MLP neurons of a small language model. Each row is named by its layer, matrix (gate and up: input weights) and neuron, and shows model dimensions 256-351. Each number is 128 + 32 x the weight over its row's rms, rounded and kept within 0 to 255. Numbers have three digits each. A neuron's up and down rows have the sign that makes its largest values positive.
After each neuron's rows, "fires in" lists the words (lower case) most often at its 100 highest values on Wikipedia text that the model never trained on.

L2.gate263:073169148100116193146103106161083143077075122094113102086071088076102148087177119105115089182093135182098129162120113081127152176103182129107126119088076133195064115138114115176154106106114123148103135088147116060076096130149154120120090122123109171047113163140174176114155141145111104149
L2.up263:090079100196116158167109119148086193135181089113078110124138188164130142129123169097170086122038173146110091137139123142151103133079111124142086098114124136153122144167135155143155137130080056121134156118176195087099095140174087106112065099105136137098139147103135109107115132134183098102
fires in: "women", "s", "youth", "female", "sex", "front"

L3.gate461:089133144110150135151107149144147153095176152149203123148094140135125155169110132132128085149196104137137131116092124101152181141105191135126122120118097128132096189168152173146158119052189237173147098099111116179128174113119122149099165115118098125103123083070115143074119132133165078130
L3.up461:121064104161116166158100165078208109125123131134122198132101115123130158122096162154115155127136177139116148132151146103140107075145131139145102112109112117093113223127112159162087077172126181144046083121171128136096113148123120093132093088109120140086099081113157062110180092157139082137
fires in: "since", "because", "until", "however"

L2.gate1166:121065111094056100186090122136166171093112106127104171103120104120099050116104164163117115086136080086122064127163108174153122210085117134158107143063128104068172113139147139100069137202141102156165107134132132143134147130140073058119145108148147078108094141078073122093070138116101199125
L2.up1166:151034145076123141150121170138127143136144150123109149148135157138161085105153113141092124084137073149112088145142160154157137128138139110149136136151187121093105167132122151173127097154145144125119095112147102160162129168112164151137137102173066111092156121169173153091115102175106200148
fires in: "south", "north", "east", "southwest", "now", "along"

L2.gate467:128123158104142153169082109142132126138137134162153159123162126102086187147109180140104131202133118086148123151096082135081115134060144139117180162113082096146080114077150066080122093140148201155178180114144154141146182113158145113159142144164129098115120101198090158136094153073133085124
L2.up467:093140088117134148185119115139075169132138145090145163122136166109122110078214120146077185208121104125135137069156089080148168081078141149094143100158121152126139168081135161171116165035087082102122159064136116106104167172171135119122120136151157073069131118139129120109124146105135144137
fires in: "no", "as", "a", "states", "an"

L7.gate481:132149164187151183135096087202163093136094127139098209122093095121112126172158139110142103081158073089136113166122118099113130081114121113126117090166155077121189140168170075142115075107119067129167107187195111169133100115114142141153131138099146137179174099093125180140167137108108118096
L7.up481:104145077143125127093198140157087106110180147113135105063146140162118153115064100101192162179110172119137145122162170120146153089057114135149106131124139171081115169134074157085090103123107120170103094102143117141117113100155129158092132137130142132110124130131122121130108130132110074079
fires in: "he", "in", "and", "her", "them", "for"

L3.gate1144:136111140132162158149116100105141100073161067088168122143101097143124125145134165141127131112084204192102139117138105120150120125096128068090096077098195104160089127113167097158139134130171163123102184096087154079135177102116169119123114122173119135161112141033109133071117119135106139126
L3.up1144:134134107099174140145088130147071143154177101199134119184140100114124111122182182174150121110137163132093145108096140126114131159129115089125137141195118140149137140147102132085150141095149132168103149126133192042167112136134119177132182078144098174142112146052123140139175087134146206087
fires in: "s", "her", "my", "full", "his"

L7.gate1247:111218168081063141147122118110154100125089130178111152138070147064112122135085135147143133164166102148133192092220125140156161094126129100091161118184158154100065101159158108103133130148108152097104100144092164141160123032158130106119097115143175125183140139120108051175101103112096110102
L7.up1247:091170136126134146126149131099113085088115156170080085196067134137082151132131089097195162140166100186132120097123169146111162085147109091163031172121160088128132101086124075081131105088092123117101149124113151118108101129098071150113132109140190170178136129147083100165120175133076122133
fires in: "he", "she", "for", "from", "2021"

L2.gate92:088054137135064123159140068118112100116164107102130145120079146135124154147126145118129067062128160110153170160143116110133086199150149133148143186121136106128130130089142125128185126179156155089142130156127099062121137137100186032139113135146105154125060123151117130206098120118128116151
L2.up92:081126118176158146101099138132180148129167100143155127116060106164097180178095190077137079129148122141128115116152131202143111108160163067144142126159172152164114120089087143082114116113062101117101106171072100171185096137148160164185122154159133141148110131182128111142099143067131038129
fires in: "such", "this", "called", "large"

L7.gate81:100115122141092106159164151119076146121184122142107122084126096089115126115173179095129168092117089181103160163119068133133143117095108111128097099095138072108092142158110134146091128116149086124055135069100157177148102114172134131126127161140116068130120098118127111091093156061087178162
L7.up81:148144079043166101104082074135071106169096124168157100145114136106174124189165125189077126096141126140100171160122095099157164126138139125090120159078102172067165129127139175075112165090157162175069159125193158167120146155129185195142100053163117124137178131144129147145046134147091107152
fires in: "by", "on", "it", "off", "out", "him"

L7.gate457:138138120141129157115167164135165148119137151076135196097143117149102118178158112156087040114120159109101137157132109091093137130125127105121091126113128170154117106127102150154094063098108129184100124131110093152126084129113093137106119171158124137188124114114152115153123158068142173126
L7.up457:085116116184176121085113074148115181091122164046139172136156083175104090120186117163129088118051135132107111134208077125122149168114053085128101131070137140151099091123117133125081045114096177113154115140104131110111098108119084175098186144145125112187111171102081146176151154100093125098
fires in: "have", "had", "has"

L8.gate291:131125181147159191112143103127157119134144138139159092141098188102142180142071127119147151142113160143127178147162105100124133140082108118136159133124173171126053191132103163157163175123097146156129055119146149134126108073214164124173110102123182088148078122140082127124125081190110165139
L8.up291:105083114100146202123142111129164130157152197128161105141131105100137115153104142144157111160085183146151089156141162123108086154127135135101152154112115143110110170083150138166090112110123187087157040106158142062112130042158139095155122132143120132112132144086086169157164078191097162079
fires in: "his", "her", "first", "to", "at"

L2.gate788:101098152107115042080161179136132114178167098111118133181078068189095113071177125136183162132171145084105111092105111112130114178114095183148112127114140136180090180115147069088118099155169185115128076112106156154137152186125152148144123174097137146183138138167111146074103125103144106110
L2.up788:129095119131125048128149129102097171156155110125137133124082104125109033133155122146156124095110208110086092112132154102089187195121098171138119117108138137189167119084106070108118121132126151151074100163107221077123168157115093201189129089100133160111118115118169133076109076167140120087
fires in: "law", "bill", "act", "constitution", "theorem"

L8.gate390:136138143075096138107142128135202133161105104135107105073138134115160139175114141161136104170143130120114104092107176114126135072107083171119097106151122133148125131157083164144119148154142053177067119218170046170132074113116165138071119143079152126124161137130170107114112176084148061156
L8.up390:089137122098129144103124150108154118124116123121151127094144130106181139156133088181151108169140091119152114082125178133097111099133123148127109122119072134154134080080086153135142118140137091147074110161172070154119061149167128140105087134152192177100197145160140122132139140111080053135
fires in: "while", "but", "when", "and", "if"

L2.gate1077:116079149096091165137131141167139153133170133183147138113171129180055105149138112112104077153175074100126093076114079117134137112102218164211127139173086118111148122120127113120150179074145188103128137096133128135087169102111151071179128094106108134110179104134142136127125127090159140149
L2.up1077:060126072156084091080093172115182144178101150105140182128105101110134125129169184124146152107118148169137045138133130175165086167182087112091139168180109181050095193141150133137179110176120143154130103051153106110107120158088153090133109112111156081156095121118116064161083152188158101125
fires in: "other", "part", "end", "side", "east", "community"

L8.gate1233:148122162161064154112098134128175128064112139112107154087109090138091119115130159083117165170175190165111148068175102133128086148100182095124150145176209113117116163142180191102120087116088083120136102161097158128125105158161149108115141189122123130136167112152069174103105120118116142141
L8.up1233:105156187077111153143173101158115138141135127132109137135102093152144157082135159176063147140133144116129131134121169092096115143119091132084093155163186110148144096122149141071173150163102115177153173129097124126138103117129101159150079117110084116140171127159114115111088132175169082070
fires in: "the", "called"

L7.gate948:116100110111071091112119131179155108139171134136109129110110136116072146094133114110155134104155091139145157133056063081098195165108092117079068131147063129078159093128122140071098151114171159105172208181104125184080113125168124092128105132203092043109138116173118106163166106106140109118
L7.up948:125128129149121117129150170146164097149134107091141114153122132131111138144099096096096064125152147166146147155106129065104108092095142127113150131156087197141099138045123103124141100070073144112143161202085139128099122111137090158140123139113119075168160149133123105193134149156136125067
fires in: "a"

L7.gate702:111211130092108153130184086184111115113139122136120114085114122160143097103109115093130124125195093149104133101174144049196152058117140120134135124122161137118142111115134157133070179087124151149094187111120191110151160133156120136136131086150148126126139128195115109090105080112127121130
L7.up702:194135156078109154140140048165091159133115095098083117098098100162142147146101118145119102127087054139166057080128115097142193148141170103107106129213129113166130120144115176154153114160116169099191171119120176145116112152080164110184105093158137090097122121090154114146164125114109057149
fires in: "be", "as", "was", "is", "s"

L8.gate992:184153117103076138121158181147160151147130113120083136143065063022173069175157139106123067121105023161117194153102095161151129154113155109149142148121103127055121152158104141103096143147217131127110132146162114110174182140131134154032163123122130111113131127126123096124096114172127137125
L8.up992:171102147114061125078114159130160103166158105111109100140141127119165119190152149125129101140125050162121195147132126107118140092125124186144175167121101158071208141134127153151152134130169176139095098123112074112132150094146172176102161128088117123083157145129085143175090121185086105189
fires in: "at", "that", "in", "to", "as"

L7.gate718:156121135135143165134207131175132121161143161119104103096189119112130117183127139116163101145180114141110124143123096144136127156088216154182174146113146137179140125145076152147076195150129127176109143118118133098129105119092172129099138103092110110114149100121087152186143142162125103132
L7.up718:120148081105148109176156152142142113094151105078107101144139112120138124136139153085117145194157140081123116110167103108111103178114054168184140115150104163132061149120132188128129131135163145139116132079143110144111108158091203181144099131084141127094127111180038168149194134129171153109
fires in: "for", "by", "to", "after"

L3.gate616:069126129099128117130131132138116098042149094086064063136128069092143134146157096125150098141103160144119160098097095102180138142097177103152128117126088135109075117118139135155122097097131169108146183120122153088107136089133142076105114138137083124106099143100178105119169118143115099086
L3.up616:151143066114167151116142127097150081121138134102121191140124147128135090215128110164148114154093113114142165064149153119152095186079138133172134072106164111125096113095136157114171130076120112120145074161152152114151070130153110127158126114105116110136186118149080079116085061154075120096
fires in: "best", "s", "number", "regional", "top", "special"

L3.gate277:151081131126166080102126109191149128127098121084149116072099060110094107058158088109144109142097102112139116185090190116124090145120094098135155109153185185082111107097128193115133063117188139177139118129122142163115135126140125171131174140178076062139066157123172115180119116140146148139
L3.up277:142073158101108151148071134115151172103171067127140187099113123170087100172097123086140138159116171086133119141140152104126122082117136117175134148071091124125163152146081156150118129156168164082149120106102088161103130081089173089116159095148111194124156065071107105076149108083167100130
fires in: "however", "though", "although", "but", "1999", "because"

L3.gate963:130127104067096149088145168133162119132184124159146137139113175129091112110036077088147112116142166093123116109130131105162094141166116122152125109160180129164095115167132076112172165157112124114112092164119113038120140084148084144098097155148099110160102089157181133076089127134113170151
L3.up963:170118073125130095132179121120115112156092089113052108121137145134188179171134129158133189157158112138160088135122124142151109127093095117112148143184129145152115151074113137152140142126061169150142097122117174103085129117142110102143103145193138126084047092105078149084141142143097114115
fires in: "western", "northern", "pacific", "southern", "would", "eastern"

L3.gate1143:188083150117131172084092158162098159062148146194151149111117156110155115124160141160129115130072089148095132104175099137099158110134090135061066106110163135165144130171114123131098071188170078099138190153105073139112161147099165138122136166173126137136115164166140111123101099182106094107
L3.up1143:142143117107117061139164144180139112183170167108198104113144132062055099147155094158082156103080103122113097156058189152138133130095139192161137203100148131146031136131147110109135143102091124090174127081142134187194147119130111085157143161157136127140123118127189159189107057060133143149
fires in: "at", "with", "by", "despite", "following"

L8.gate710:169096094129118151137149131128139110130138119162181143112146130162141087123147087136118105084085110124130141120103102189134115118098195156127099144172122127139124147146137067152127126147107127175130145176091093178159092101076163059118048149187116130167103146086094153165117132145124146138
L8.up710:124126106141148124099108193181134140126137156099167098139100127127135108155121124080127116167092153170134079205144129108086118131099078177156104120132138133156192186158131093123094069083164211166105171120100139164102203125115113133100185129100098077128134161164096125145110089120187189091
fires in: "to", "a", "in"

L8.gate782:099156098119158117163146112171148124127110091162111119104072141183091150095026127183151094096152108092106130147141092141141170116124129145104092154114136094115115093077214179125128146138123136174068164108126058188088141152086173108130141065160186096133105139086088158095137169105112107125
L8.up782:081081179068135154123141179124154169189142127119117138149166158132108108129081165152111090117122134049118140149130126185133111079153139167106126136076071162129074144176158144121086156184150158136076103150086081117106087112064144149108088122104100179147173136136095137153124145121151154086
fires in: "when", "which", "while", "that", "after"

L8.gate428:213151156142105143095144136142114133139157056199066144137170126099096115133144128114104084156065092123125117156052143111139135137129092099130123140156086179164124134142167091124185142102119139105175174160134136123114104140085187077162114195077111119125121110170154128177139100139075141126
L8.up428:084138083131164114132159180151144147165111163122143181135104114106139131126132086067091177128167168143164129077142151150079156129126055095113137143122150151152033102192088142060167142107078178148154126127150171108144085160143120092137082157089067087131157125154169125087131110148103080112
fires in: "the", "president", "a", "one", "an", "member"

L3.gate873:162098119176132149114160116195082178164151046139128147120163127119103091140075129153099136134176096116113127117140110178162100109104105102131163120053100124176165105106134194140180128119127095138095102074182151079154195150146119116147121116114138091120117120143149131156188137203117165112
L3.up873:115155105086195158107143152117128158109170084165128156109067126153162090122143188087167157161140188142152174133150167162095134116144136143150058115100185205168111091070138121096133122106134166118077134141141093100113148109170103048100124137122074098152113110159161131105126127107110101116
fires in: "with", "single", "from", "title", "for", "at"

L2.gate34:156104165112165131085090105115174133101145081120126150177184150131138098165124057100138091105103137144110150135154129160137171124123164127174159073101131167111043165121143182170153081115178152185116153105112147121124158109127186130126152118125118148110118124105122138124143067139115161114
L2.up34:142158124107104144112142129123123073116164163123137207121099150164184122182115154116169164125090106169117089127112183168169113102095147155166144113101187106162158122151103111130164161131100186110042132125100141130056132141096117148142098147075126128134170098115112169145112139065106080147
fires in: "as", "since", "at", "unlike", "with"

L7.gate1227:126147086063133097101134114135132137114106136149119135084042165065127103159166113188106111116107124087127149102093112151129141122151060108094141163132174128133109101152106089171159126143134105130106142126096155164122109176121130145109147141144116139144177149160145125052177127099120118212
L7.up1227:154123104145151168107143132121141118082160104134115157125131168115179105154184121118213118121128098089099178148100107164118096133191089122085157123069079144138137117080136153164167094060191120118068088139187129099167178150124095159129083103138142088105085105135105137169151096123125141137
fires in: "that", "which", "after", "following", "executive"

L7.gate1328:123136151110081098106164156109119081134115120117165169099100118174172125111178133147139105132148130130109156189077090114184123176106172177115121128177140108124099143145106074103131121157111120093116110139092130136115156084110134115193054140140045099091109094082049141121094108128172122112
L7.up1328:109167112179076106157104091104096093109088087114110080101147131120144095144132094123127179130131189186135158205085138185117148115170167101151139203122159113104139172093132112139164099157107139167110115154150141114122135144098122126108089080115150114176140138149122136119148122173158114131
fires in: "is", "are", "was", "a"

L7.gate950:070094161113147166105126146162140149174195148087119104091093135114153155125075067077085072166155116082140129127163162090179146100135123197165097138108154198120084209147161097108113127138122151160074153182110090143146179123146133034145142151195222131142113115123129101114125102149130121101
L7.up950:098059175113139201113114151138149151116232104141123096133069194080131151156086104094079085140141083072161085137117100073162178104153099187134078157118114151156137133134154108149115136147104153136097145152119056142125174119186117127154099119167170117069137156136148086143111086156159076031
fires in: "by", "the", "at", "in", "to"

L3.gate802:096125170087192084109109109159149111143176144109169147128080097116109190139182091103125080135158130126134184136090110155129178151141068085114103145130168143148119157157112111152079123128108101173160059134091091115084165116179115142136107168119095110083174109170129126116095120129167136101
L3.up802:084117070124135152099114154111073133139127116147130124118148162108100100186154230110144102168142179127125145163121156184127122155089157161134113124099111147096140103106112152064139213105144105133118102127097107164195091105112152099140083154149123147104135077154164063103099125128107117151
fires in: "this", "these", "that"

L3.gate671:206126134086116141135094190136119124142122165115176108124140118147084159145097131119097111119174131073173096087145094100145076161121083125117119155073147148140147152103129163146119146160214132172127154100131110108138163109157154088106154173116102119137128105104102144144097149164142112109
L3.up671:089130123157108139174144111202107104192084076175111130196121154144077103142105151114112117129107072148132089110111106131100165122117103148078106143095098115171063115145170140136114189088136182122140130144181149125178139132085128110120162106135142129145151131134074113105151078198050119118
fires in: "the", "a", "round", "as", "championship"

L8.gate262:100090202168144158139146130165101139116163081108105183111131190118156120133132151085151108130085102112113137142088108149153101082155085120120131122055148127176185107150142134113129191126116139175134136126151185120146103129149062101134140163082154177154029119131125095136148153154137085165
L8.up262:126133157169152110129164129161055164121170135151143148108118183125114103139113163125144143062096126116075142096129106174144084075049130141157138122057145094072148100148117135114120126083134106120100086161107124118131069129142148182149135194119112171177114152106142080152149144086131124128
fires in: "had", "has", "have", "and"

L3.gate450:112088078125112124209057127198162121131131129145082132194187139113136126166163110156116092146141142176119095137166136210158172123099214189184143115149181110118164132123131124123089100137220066207102104130124138128111162144088096057131149108115108094151137081087103083129088079138111155149
L3.up450:139139058110151109123107120160151146081175115143123112125170082123141087190132094119193133079174089080085065140135087161156147120144125181134159110134138112145147157118136132147114075155180068153144071164218153191083156143125115151116204118141123097151141146133098156114114090155092159117
fires in: "south", "north", "east", "northcote", "west"

L8.gate587:146128129182103157066120150095129107137151101154104187145066089155141104108139083096156193131202099165148105137094147125155084104112080160180060159084115105147094137135109107112149155148147172128114132123136139147172123079091146123133116144135166151130121175145116101049131203086138125063
L8.up587:127147134169147115102161076085063114164144134165094153117094154110124094099205127084130151132158107181127085066167109168115177194130126126108166132092143110160097093196170116097105147172071145135131139131182123141113069122065181104170112140134165138191122170127130118107140173135119141127
fires in: "and", "s", "the"

L7.gate657:101146194134138114178132166170134109108130114160112136103064136101146095194128093162131121168166111131123185131110148105094120091085099113118145145151156103122146116146104094076151138076185174105169137128176128136155130163118117121134170097158091104105075153137155197173133118072138125128
L7.up657:038077190077156145147157093082139136136193144220092121091165103052079133048147130131168103126186139158152112134172141146104116199144154173088099144086072121097151119123119124147117142134141066124132111124068075120098115104130158153185163132120128086156162130169040123162132120163112129120
fires in: "an", "was", "as", "later"

L8.gate1266:078186131101133100078186163104065091092153113186100104134129167166098145158118120134225136058107154166096144164109169112137149184141127105155183085098114136147076122122146131146159115093143128194159133115185113156172141070133202113148131122129064104115136152137113106139035119132113147180
L8.up1266:157124128097170114071172141116154125170136097119112086129151160106117103191123124136134110100175168131093096154101072089080142162123163120123136077137075170146085124092124106148073093106116184114137130130159116156166158163123114148171125136139068136096129154102124144187064141153135124120
fires in: "only", "on", "than", "just", "from", "between"

L8.gate1263:159103151134144122172148122171151138148133091178114071090128083055104084172140104127085167156118153156104126123087115140164171141161106177174184137104013129128111154117136141139173088125130119131155138101153173108130165106121173150113111145112170080113138119123146127193119123165162120090
L8.up1263:132040190146099158137113128139075074120213122157106130112132167112115175133094090086110152149123180128117122084140111114126099140116055123106118192084135044118166132107122156189189128114065109109136123156119163101083131082088120127159082159060126155087121097074129103152103105131112148090
fires in: "with", "at", "for", "in", "a", "to"

L2.gate1098:199172112162174174116157131161093123103137104095134169156166172127146150127098124161064128153141123142120114158087075095128188109156084068131098118128121125149147192186102164182136132142146100174160117126092108117125047160087121125111126113103133131133140114106073116130125085112111142139
L2.up1098:110133105205169166104138132107119134125113180154154157083151137196147194130101166176137134122135144117144112133139083079123105112120100087161149080149105128166118127150112163104185200093090111124183069156166147146148054097107108133129092098132128193066109099130120152131113134108174094101
fires in: "first", "only", "main", "most", "last", "leading"

L2.gate681:147174153162152150104129117141103142107125157108159158123206094130140175120130111163114110079151098115097193145114165091072136136173077128154083110165158100125155176086133134138159108116105023139162103100113071120135136055132166119081092208108108077081113140119129171115104104097126086156
L2.up681:173164146135123106149160110120130106099099129119096131078103118122132128114106123123125133115172124109079164113116114147107167094130111093122136136197123130154184090127157102195196145120041078171123108132191089216099121158125139115143073119135138149135151107144143081151130129112101134086
fires in: "no", "not", "little", "only", "other", "last"

L7.gate1220:135177171142110156130117070110143100074172138102170217151141076109167129159144125108168069107100081145091169137102097098194154179138114071177057086175140162108074141089139118120124140136093140171142153146162139158102128121157201129148122187132129100142198124190076122121142158052178079087
L7.up1220:102163125117138177137106103103143136087127117126152180180072087107130121169200131102166131089082141125113165127119072148168152158107095087111133159167093121118099126117165109095126126124093159135139143155107084090145178096132162143077126181130147198137202153114145170138136173056175075063
fires in: "is", "are", "s", "has", "was"

L2.gate377:148152092099083142108179116139167186129141130107132130076142063082065138166096198116147133158151116122103146182167166128117169118082127176127075157088156148035122112158116035131075107136095145118061126094144145136120151138125145064167117125170091078081161142166093127104125144133146144120
L2.up377:087110129118107129156145111123108134129072157132086121100151093168138185066074159131079137126175124096115171150167183049092140124081145100119141124159127138133098089161119131117127174143163138189113117083142128126124096141139118075120086063188160089107057102154113130128087118085119157113
fires in: "village", "island", "town", "creek", "city", "river"

L2.gate669:087146191067093134125148165173148184125177092097047158112192115102126089107093086080158167121163101132130125108206099182121127174098145099129071146088101116104111116149135081122129152154114132180082128195122119144161088076202118130162174148185072115111144096139102103111094125156094164104
L2.up669:137142161087153087164161142127163113115113125076107142109133092128138123174102205144132144112055124091143172165177075159178132123131163167044116149104150166072190077205142128167095113120117112128087108117117083207091057164133161166128165130171098063103159185124094068097115178140110129110
fires in: "local", "regional", "area", "town", "municipal", "city"

L8.gate405:189142150182171152127093117162104149145132132096140152121156141135199150145111097045106044102090159110102146108095122070125141078131111094148107112142140088138149166100127125198119129145081057145087160096146190152133224128110141100126121156185147168100194133113136156136167102129102176152
L8.up405:114184135176082121134139163156098151103137084118165143128118136122145098145157120125142093155158145072135165154162158146105115119130130111147184153179113136148136118145106151095143056014203112185158110127127118115158106202150116057125223147106049095110174169113153095102120157172157146124
fires in: "he", "she", "his", "it", "were"

L7.gate779:074190107140101157149127114177104074131082204135157137162139132172154143112167103120113083135072140117121150113132140009137119098180085161128144174114160155137108170139122127139118103102126067084176140122131158167114165168109168133134110145086107133157134114186126144142161146143151138149
L7.up779:142156110202161119145146050099119117103099108134144123142163120155188131190131136142118151114132111126159092096136147053138090175126115132107103111138125192114179131109147156175143108122162138107132124127174096119140107097144136148089167178155167091162147158109118179140119174152109114144
fires in: "have", "had", "as", "with", "be", "has"

L7.gate246:132086103116163093146135135129132166153129165117102175130142125121125145131116161144190100148071114107039103144102088073166215138101154113165097102148215070120109120144160121069139135130112083169079119077210132157117106174093172151120173149111149097170154131164086132126106137128160147219
L7.up246:129163137151165125138100142137120071042116231124093134134138118130135120082123164122192115127122095122088118111110122115125148159139163108103150123136116121150141161140131121133143095121117090114130145059166085141109062181100132081140124132106142049156160206162108138103080196137156180127
fires in: "people", "she", "one", "he", "world", "who"

L7.gate1000:168066200086155156152104156122161172128161148205098115095090171145084135128082183182168148078081140173123108089072063131159118133092130121081136147142122128169079110095143087158078102122107138153138117155156188125155108144176124105101056170066124158143119120154135128132156133129106151173
L7.up1000:162077156124149080134184208131116144129169175178124137145091117133119093131133099135161111185111103119066117118088138090121120144127161151129166157072090138110061101137122113083054162148135139102148169093077146136118088077084178088187111137152143109160152119115143136123150088170119134077
fires in: "at", "by", "for", "under", "with"

L3.gate693:123161099087136114128099081147139086153112117115181071157113114118132137125158133142123113163142079178109145118107108091107177157155128131119143103131110153127082199143108138118150130061169161137158179113079135125156143123134092119139199111178161155123099098087172136111110132141062149152
L3.up693:104139095134127052068163092136144139101094115106125123158159111167076084070115077126131180109154081109113106117183115163166135116129100170101083095070117086107171168162114080085165128135149114099108104182078148083145092154064123132120155146114062111134136107196080182113099209132111146110
fires in: "over", "along", "across", "between", "surrounding"

L3.gate31:084145139153150087104129135150122129119155081145118153122108167156102165152105124105119098131107163188128116088151155109138124090121173145149175112135142156147165151176138160156077170086094154157121061151142165087144149165056155135107160184141133081147154165136103187085101102108107155107
L3.up31:157176133157151175073120095093109132128099103159148149139148155087107175116152202149099128133062076120104065131189107074155082155170115122129179156113161065132136156140104067103161133139098137164137143123158155150143092124109078153107134133093152137122147104132107156142164058095090111104
fires in: "have", "been", "has"

L3.gate886:145187101106142097140124115147138158161158143103135135137107192158064113183085176147212197130150086148150147144161144112122139135143174143157132148112193124137167133098090102120104142158185123169071055112161126152104098141146150195128134109118165165102155114113160105147134176082063145178
L3.up886:107153056099149124176135138101159173106167121112121162110135078097115154148101133151135071072141149077127127171098062096155163120092088082147096145108191137174113149126132121082136162090150172139156144132083096089145135152133129136103093075078116130131104148116159126128105130136135145166
fires in: "when", "if", "until", "after", "because"

L2.gate775:143102089132151169080143149131152147194182130148206154090141153140110122091121184157117155117144057170129100075128139086124132172123158162173150091123188150100139113127155109101108098118173104120220136110192083145107173117191132150113207195096170142161128131058136139168084114147115068114
L2.up775:032053206137138106116122125124144080170105131163084118146138107163126107093100054121098137144101095181111201150167105121148086128142105101156111154105113135101084127144140129096102121082119159158107116143087190138159125082137155178109089101130099115161070133116136097132162111203115094139
fires in: "worked", "given", "works", "play", "games", "work"

L7.gate439:131151115112099159089110116128071117087156116100134102130113158123108138130117126143131134138131054121086134068104128139174192145179144160111137131125167154091088110148129075114161151190118133135096163091142066131155116112139162117095104133168131164182094154171116160151117094110081136136
L7.up439:160144143078129114140152095150167134128126130128106137102069152157100138152108072105141107052118173072127098080163087177112149110171132166124115147131199179101074145120134126116138071098109130160088117115163213155130171126143135130136158068137162119186142116103100144145168071095126163165
fires in: "by", "at", "joined", "while"

L2.gate299:129109073104132143101111106100123100125155136191170169129151147129168108080149113146158108074085065115093189141156129105073168150145077146185086182111146195133233078102132095126127162152079113157157083093165114109228105162074158175146158166094097171141137151170128170126190087138079147066
L2.up299:101099061174125145200114113097175150144151149145079113127112115143104148025121135137162137125100117156102087082127120127089194213069131074124133134148173165180086053137140070102125187069070101135177144146145090177158118090146141139124106098145122135133061090126124156086131091118160164158
fires in: "help", "involved", "part", "worked", "helped", "participated"

L7.gate855:171171111145132062117100135188109078083159129188120098111149135095079119109134132108115160128135078179076142108121132128130220116125124137155111118163118136096105145161176126210116150119169133155100154107149165084180095123164140123165083160140119064129110121133133105115084131076102148128
L7.up855:176155128186123090162147156171123071079111159137125110113193098116072121090128121144082170135152127158112177149140032116123193073141163119092149115173108123104110105121161145163094090138185150089102136136128165108121077140133141131133126157129168070132076116117109146127096097152097163112
fires in: "on", "at", "atoll"

L7.gate1045:162120137119091162118091153142090171163166090155113119144070177145132093167110144102149150154193098141106113151173138115080138173136115156167171099151100223132000122141112134141116176152168137138106141139177120133102076076157103098117083134048151132094137105158108121100151152082150135185
L7.up1045:112162155127119146110150105128126156138140107158173130166106150184153150117100156171121196094162095118158143104154143114066130134146173171129117174100071173148123153075095090129116128159110135131126137118146078142098098103127084148168101192071178189117108108160072132104109147108129097126
fires in: "in", "he"

L8.gate971:125135113101132072092079124155139165090086116084045081126142056159088149133118120144119106121210124142171117111191090125068147131154119155122089130172167180087099134145141178113070091117132108113112116158134095150118134116126161073124103120179159133146164097169138171125172091132145199113
L8.up971:106120107085115136147126174099162149124135100114095129165119156113128089102063175146163110148098196097098119129095076139156131144114102105105144104114149153121097108137109135118083161108124115099154155174144159107157162129161077150153128143140106099125185145175087150153136076176047121160
fires in: "the", "some", "such"